config = dict(
    vocab_size=2048,
    init_std_o=0.00884,
    lr_mult_o=1.5,
    beta1=0.95,
    schedule='wsd',
    max_steps=8770,
)
MLP neurons of a small language model. Each row is named by its layer, matrix (up: input weights; down: output weights) and neuron, and shows model dimensions 32-159. Each number is 128 + 32 x the weight over its row's rms, rounded and kept within 0 to 255. Numbers have three digits each.
After each neuron's rows, "fires after" lists the tokens most often just before its 100 highest values on Wikipedia text that the model never trained on. A number after a token or word is its count.

L4.up291:087143088135146114183093164112140195098068109209108135142127088164113191106175122142146132139165095118066181115137099111122139154073086110159119162132137144083109160170090092147099185121093092183126135141137097122107105171163154159122155136157121131144150131087180129087090198099129157101128110101128151170182119128225091121136091114192109143130145183130099102072130161086169087109157
L4.down291:131130092074129138157129139158091107086167105072102155155093151132124085143097138133144105137123151129177163140103168111094137195127157153171165208184090132136122071179177146098146105092164147104104111133151127160178158167190088124098178115078184146134110112086106112161185128188137091132129103179152099133088128129179196117140063070094119124138121158110157084085082146113126075101070
fires after: ";" 16, "." 13, "S" 9, " —" 8, "s" 7, "%" 4

L4.up368:112138174126108174105134144127150146092145181130070173125174119186081102129150097188120136161121100153122189095136124114144135162131071071113100162124162148098156124167088108125120115147107125112140175177176102137109145121078106088170110181084125149151110137133134087144105098133135141112137057144082112102138123088110128096116144019147124105105145150162114125053154143166159109131089
L4.down368:117136097168127105197138159175111123127159175128139131131141151141117148107052126143054117054124131133168160133137068111143104138115186114126167135132160100101074198150057120180122115092128114177129162133096147124125090146145135111086079137179073173207097131122120163114144104143133137125114133096186161111098160081071120115160108169110076101157077121153092141108105107118176125101122
fires after: " the" 26, " The" 11, " ex" 10, " an" 8, "The" 6

L2.up139:128093104074162155099105147128163121104170121161120098174122087150084142115180154126115188062195109129125152148140126103117154109129088102199110136091093069129155147122109098193089077116113111127095157128124163109118158146194142133175099070133196142111185177125132103149142162118070120128098065139125096121134097094090110166096170075148093096154134129147146094158081141078158115186133
L2.down139:110113144168062173111154124132054127121185092130096172092153121108145054143080164120167128123183095116129135079106102133165096168083114124063179080131148118114105151100098160150112148148152111093114151157116124133172097092101205101128087058114134118124127138152111141136220119173122132128130164118132123111130178060163158102117107106152094195164126166138149118101114138174119142077082
fires after: "\n" 33, "|" 19, "|---|---|" 11, "---|---|---|---|" 7, "==" 5

L2.up118:156063073119113142195072203100196148140154122114106112172219149101106063099077140123092121131171100115126146133155100061132134092134155067164113162152060138165099143175130119148112126155103140143160073118144150142139126133141116175149118165113131103089144119139154097124133123113106161147024166170151101139126118085105089159143159147160097135125093124130064158167111105138170099154131
L2.down118:129094116132120199182058136163158129156116144087162156151206088087151088094118107111114133162074103151117147091127113110126085124103085050135154135138140174122048136135174096166149102150060162160170137141186186077129147117132144119125146119139119127120116099080107102091146140165119185161050159106133122120138090065138104188144188143107107144109127109152119136165072136144102079125073
fires after: "\n" 33, "|" 19, "|---|---|" 11, " the" 8, "---|---|---|---|" 7

L6.up79:080162107139136078175180128093119163139108160147048115137131159152124094155140205135158155092081146092110176178150145122105175124152135124186139121167115070143165120169147088099102121092216093068158171120149106148154200152159113114142113109093113096200146117133130141132109141128134092103105175155088140069090136126076093135139169100150148056087098084149091087133142137094147120128150
L6.down79:128119116135112105138152149082100125149154195126148080107151110194131101166169066132137124188123107142172105161159110129169110184182165183104113196132105192133183109118166141139109067116089081189128093125144119198152165037136093119106057125153097157099090132174132119118123107120093127140129091161180149096176170099106144089109121137119118122115131120124183082095114149116106110136133
fires after: "\n" 16, " a" 15, "20" 10, " the" 6, " 19" 5, "19" 4

L2.up112:152110192077111154103168182140082113106091171145120144112162143147137109077120139077128108101089088160079136181163119094173179121121098095115122166145199137128150157096175113073103086120139150112142102108110093129125165110081133167128128125172101162155108114161109096201081129146161201116151111155124113129074185084161095141165108112112141086152111128081179106100112102118108143074173
L2.down112:199079248037150143145114154075126152116129169119097102099143127164085162140108096123124141131146147111151145138158133143177120107129080078113095135178131121122126133131148157077085084130129167118138101127112121099120161121101135146132146200117155140146056092130131119187118135136118156161118142086101140158094156084185081159135117098117132112175120151097141088139062112104107117060151
fires after: " " 20, " C" 14, " c" 12, " ex" 6, " of" 5, " S" 5

L6.up210:137081121223130170136180140156177135139131138108092138144157054081128118131120101077146121151166118165113138140079125177109169149133090152153123169122096196207180153140146130094138125128164102184109173101130116103151160115178140105036125121144096092138110149107112106123128124084168142066128095104097169089151139118087151150102104127134116129152095125126105040064107104126133126177107
L6.down210:106166156161124125100112158164167135121085087150166121069183134095110163160156071180117169139120168101118115098143147128093096162119112103190100163162123085054093123114113126103194119096138099143137079114110172145099135153165140104187078117190151024136219131118116116110117198177132130120103145124111135099104144159122151155138151079080071126120119114093179115130095158164152138145093
fires after: " on" 14, " and" 13, " de" 11, " De" 9, " re" 9

L4.up553:108131121122127097160093147226111144113118108185170189122071104113121176149121099158115151128106096143119118110133113129084138086144067150111124160156093103151131166089103077072082082175095162092094096142178150110101139122116116126104114197116131072111126149139098161128160107120122141118178193125190076091143125065182059107167128156143108081094136156146153143126157165181107147132198
L4.down553:120125077159097102082109169127099146137140196149134132167127112116156156122104084161150177115151148156174165132152046225115111152178133095072105125153084151068153110090172093129124121094144155161124108096152105153101099120116103137139113098133160184128141084069165155112112222125194081157103128139101186174116122160133134149130142099116178131097124056172136152043126110123168143127114
fires after: " a" 34, " one" 12, " an" 10, " ex" 10, "c" 5

L6.up400:116170140107122128118168162061087165159123144137130091136145092087113122150092162173141140127151159120131169163201119166107161089132147121117113198058156097153184176085136090090063125120137147079126171182104141137092117056119135157168110119079135106129109102111150101129130147129137200120153085138111133124113118106106137176142181032205103099126154136170175051128107179147102137133159
L6.down400:139136110098111152131118108170101106133155152132108146097096101076137122101110100011147114123130134129136145125122101141152162069105134128149166149128153110131063103149108175194172102180131065149136132154098116149195113139146133154130131132148127148111090163214112121163170120075122148213168143119156100150118138142097161106115107148107149160080152098153058160153153116135064119129060
fires after: " the" 17, " a" 10, " an" 9, " re" 8, " was" 6, " be" 4

L6.up275:187100149116055091093161177160159113128059084167069117167118127085114120073145156112110095153157060097097130118147112141090154145103126179149152119153108136075122173064093150093097132100196120177157144061155123155154129124121126141095097132162128126101090132134146172164081084120122177140128104112178147112169112114146151127130194148168081122162136111069084088137091130106145133134107
L6.down275:136130122120072179182167120193109119087123136119214139101152113118111140109157114118171151143224105104129190143108118151120151132103093081144156182116135108120131082117106148118061091164173150124063172129142071128175157126163113153098109184109116107113064169124136124110042155138152122092093138128136093115082157103158150137136166089088199129098112152145125143074160141151163138100138
fires after: " " 76, " C" 8, "C" 5

L4.up96:177138098205148097156116120173165125142116096141173130134118127065149146123081184154110101163127119100126191112154101121133127157127161140089105053173126184104138123115120157142124105198132114088127116113131090174111131194189159063095079151115089147147118058103027131152088115091046190151146105180081170167136094095137132141193118117086123116124108091089125150159161100119134134147165
L4.down96:083111101068189140115140115134209130128164143143078121175121163172124101194128098122186080107107117131154113138149095119182097109114102154114119168118156098108119134144172134125133117098131083128145116191143077128189093085124086147118088138142122091097175159156190153067179124114153113147168137100162162103092120107183153108061169137126160169192127099050145124145112136104086158131156
fires after: " M" 23, " Ma" 8, "un" 7, " ma" 7, "x" 6, " cl" 5

L6.up180:137135145077077135128123121156082104092133176199114151127076148100174081177161142218107163183136148172140148127131130092121140172112139166129136177162107108156166138103086116109091072107125110062118133136092113077131134125121138140114091158105144147148113138104102140103072089132070160107161147107185140114142084137106119175122164112207117134068110078145093164040108147160126152161107
L6.down180:127161091163122136124131104168150097094156171060180039120099122086178165144129150099069091140107157154177110140133106160152139093160132095093107131095154146117099079183094108131092124149179130130150108077101133169093118096122158155110102154122160051140113128128152105076139095196113138151137103123134121091077172183105110202147104085128215160163110120165136091103130105093153144097121
fires after: " ex" 22, " c" 18, "c" 15, " Col" 7, "y" 6, "com" 5

L4.up444:184134161075145161127073119159075085154145151138120086125163187117119135063065177112102128119131114127095128162161130168166154096107114185099127066163100166114150170114105112108063158121137138166151153118192096118155145094125103161065122097120121115157138133160098104140091108135068138203061144111113137161165139130128085159170179167084105120092134152061112081103092152120128104118176
L4.down444:168130147110159098091134100112167174133061138108161146136158065167129125136097171087142144101106144088122152143133116104142168135131164192145072084107121120145135092134103129166158120137145135076108063134130154120100123138131203130097057131171117091080160175099171180131123173109115185112205114065135147152166135134154146154098096112217145117145170092139113125117152158132105100099109
fires after: " c" 22, " C" 20, "s" 11, " S" 7, " " 7, " P" 6

L6.up147:107118125195141184152144095071091104126121189142103129144067171140136155113120116122143147120098082182060109109171097173159128117150127119170142147207103201104174137161098172078101079103115139140126109125159077108147147081154150215069130176080194127086128123128160186067140118160073159123141170093101115126122120081097106134183129133134155130097140127087085071113121114152171149137141
L6.down147:093210148112124131081129108123164148123143123196161160158146135100131144119113117097149074124119170047071096143121106199090189113146102098212089096128164131147116122129109169090101095120171118112179155125088182158143125134109157130122109040150142085123102128130118084149084157102195083152125122155166137106151090112099127143122143115125160139141110091160142154152055141142155091087078
fires after: "s" 56, " S" 9, " at" 9, "in" 5, "t" 5

L4.up77:158074130112097135112121092146139131153177095208124130100074135116207087043113163165141139151108150140123181195188095152134174059141128133117094106127141112142098142109051123138098140149134122127118095158139108159089146132114135104099132190117162145099077118110143147111173137148131111132097122162141105152140088133104155110193145094107146109146092152047158146175128075051103172174135
L4.down77:098147123123061088129134127081126156152129148176036131115149078082159140088136107182183130126113100079147127205190094105149139102124089136119134122140128127167169087167122121132137113110142175133170119108082105123175089214170135093135100146081133149100124137144139210115095116158116141160122124130114104153149094132146206137162102112134122114114133149065105168120113132200090121177093
fires after: " " 59

L2.up245:110094097146154127159134255195145107110162099153230106166101148092121119135098123102146189082162147126158132129142112132130163103089149103102088162157155166088107104110151148143145161139124142076083108082154131171153101145103101198153131165134123160146105141146162130126138131095157104150070138167132126127111165032114072147164077065130127093128135137119163135121128083139138042141149
L2.down245:127141188114165136162088124114109121087101096175147138134101175131139083149135119137210113131106091115097136149107140150137120117096166182169115111074066134148046124155148085126137156132090151141088134148119171187151107147083037194153122118081122136103190129110187138166091169129125103076088132114165124142121109101150155136122125088101071131181120052140061157125139105178092152170166
fires after: "\n" 31, " No" 9, "-" 8, "|" 7, "a" 5, " " 4

L4.up323:118112118115150189101081162156193162190093145137088099115071153140145129125126104136127103169145093109127118158135069143158091171145084188073141175102107168128196159168052122113132178113089160155133137104152158108165150060169104122143081111127120153155194106130105067085110104124091126121144138132189182105100110080138148156180088141153135113107126104115128126089097142076114084087138
L4.down323:156143100108164085157160153148129130147153154076125166144168117129089117134124178126129134159163131123121106126113117106152168059129150107202187128137069126110105165152153131096177117091135115155133115125136117143089111131130057073113166116141084184118055142144159119180163151155131094093144142086147108172125145133189096062102162106121133056188084144097117084159106153113182119087128
fires after: "s" 31, "is" 12, " Su" 7, "S" 7, " O" 6

L6.up41:147068212128095117147111138121200101113205144108115081106095093160148121109140144140164120113074122060115162092144092081124133094135125138093091138106095188122166204104156148082084105090119111119177148118100094161121179149165132152100157137149099182087156120089138081091133085161109176128091138180170095091114091151156103118151161164077083128133183112096129173118114153076170146183078
L6.down41:119136072129103073121144122108164107129128093153106138179135189095117102113129145156095134138112161136112108147150085121087096134123146042080139088135115111133122143110204191123134136081131099129128140135133123087141158095195155108119145130110117157171201142166139125103076155131102120175141152152150181084106150092063168121135155121133153142102132139189160138085108109186189115079086
fires after: " " 46, " =" 8, " but" 4

L6.up202:110134118093131102147161165143071185140109143218161092140130139093151112146118153080111101097123082115158125113140138089097172054118138132155124132065123115149141172110099095163116120120122145116153111160136172124114156150102146201133105090105114088116187101131071099177133133132171118164111085169116124129072152138082117180151132137141083066160162127152153044109101196143076126207125
L6.down202:153129140123113125095148100190100088100092186071072105094127094161161149166137222129179078148120072125147096180115092153171162103137059160089146101094130096112165120064161176136113152122129169121103154173130126111138095158140128179057130113125127116128100132097165127175092114114101133118117140172197105106120169102156117088102161086170094097110115112163133169105155157109096190117162
fires after: " the" 23, " an" 16, " a" 14, " The" 9, " A" 7

L6.up271:158094163141088091107121166172129125146106120148134034124099107119094101098113138210138109130158026143163127105164109133163077146130151183145101138127124099123133166175112139078118167183148162155133100108124088097119061114148110119116141167104103183127164123092094093111158143083107146100132124094158116186069136128132119154152129098132172102164117139070211108168143183087151139111127
L6.down271:148118154190135164110069171031238146135147167098149080100179130118116167096158127122109105103159176120128142129146122045122182108153105087151189138086161112145091118105111116120138156088094121104163125167152100115171107119108131136155089140092138093136148098105088142099145091109164123204179119128142149118133120094085152105068186145091155141109126069156127125082113087180074179140094
fires after: " ma" 20, " we" 11, " Or" 11, " Ma" 7, " mi" 5, "com" 4

L6.up461:096148107106127153173117098124084106131114126121084149135118135119082144130098108107138092139051101146142168149163067156125129145146167087143130090124125128186180199075160102161083126155097157108141124187135104152140122148164124169036159097144119099125126095099140123078099107156134166146101148047215191113197079122173100160148082141166123109102119127084160133108139110104117131166159
L6.down461:103102125206097136088098142100141138140094106139098127132174074109116118153136143090084118130095066116093166141208132133128101163070144023184163144143144147075138146132117191059159076143140140114102122117155228124124160198148149095166151091148126132170154132130131120077151083132102110165168159143128170122169135157065116120089108168107076142128082136135096152127099091122124088113161
fires after: " N" 19, " c" 12, " C" 7, "C" 6, " 6" 5, " U" 5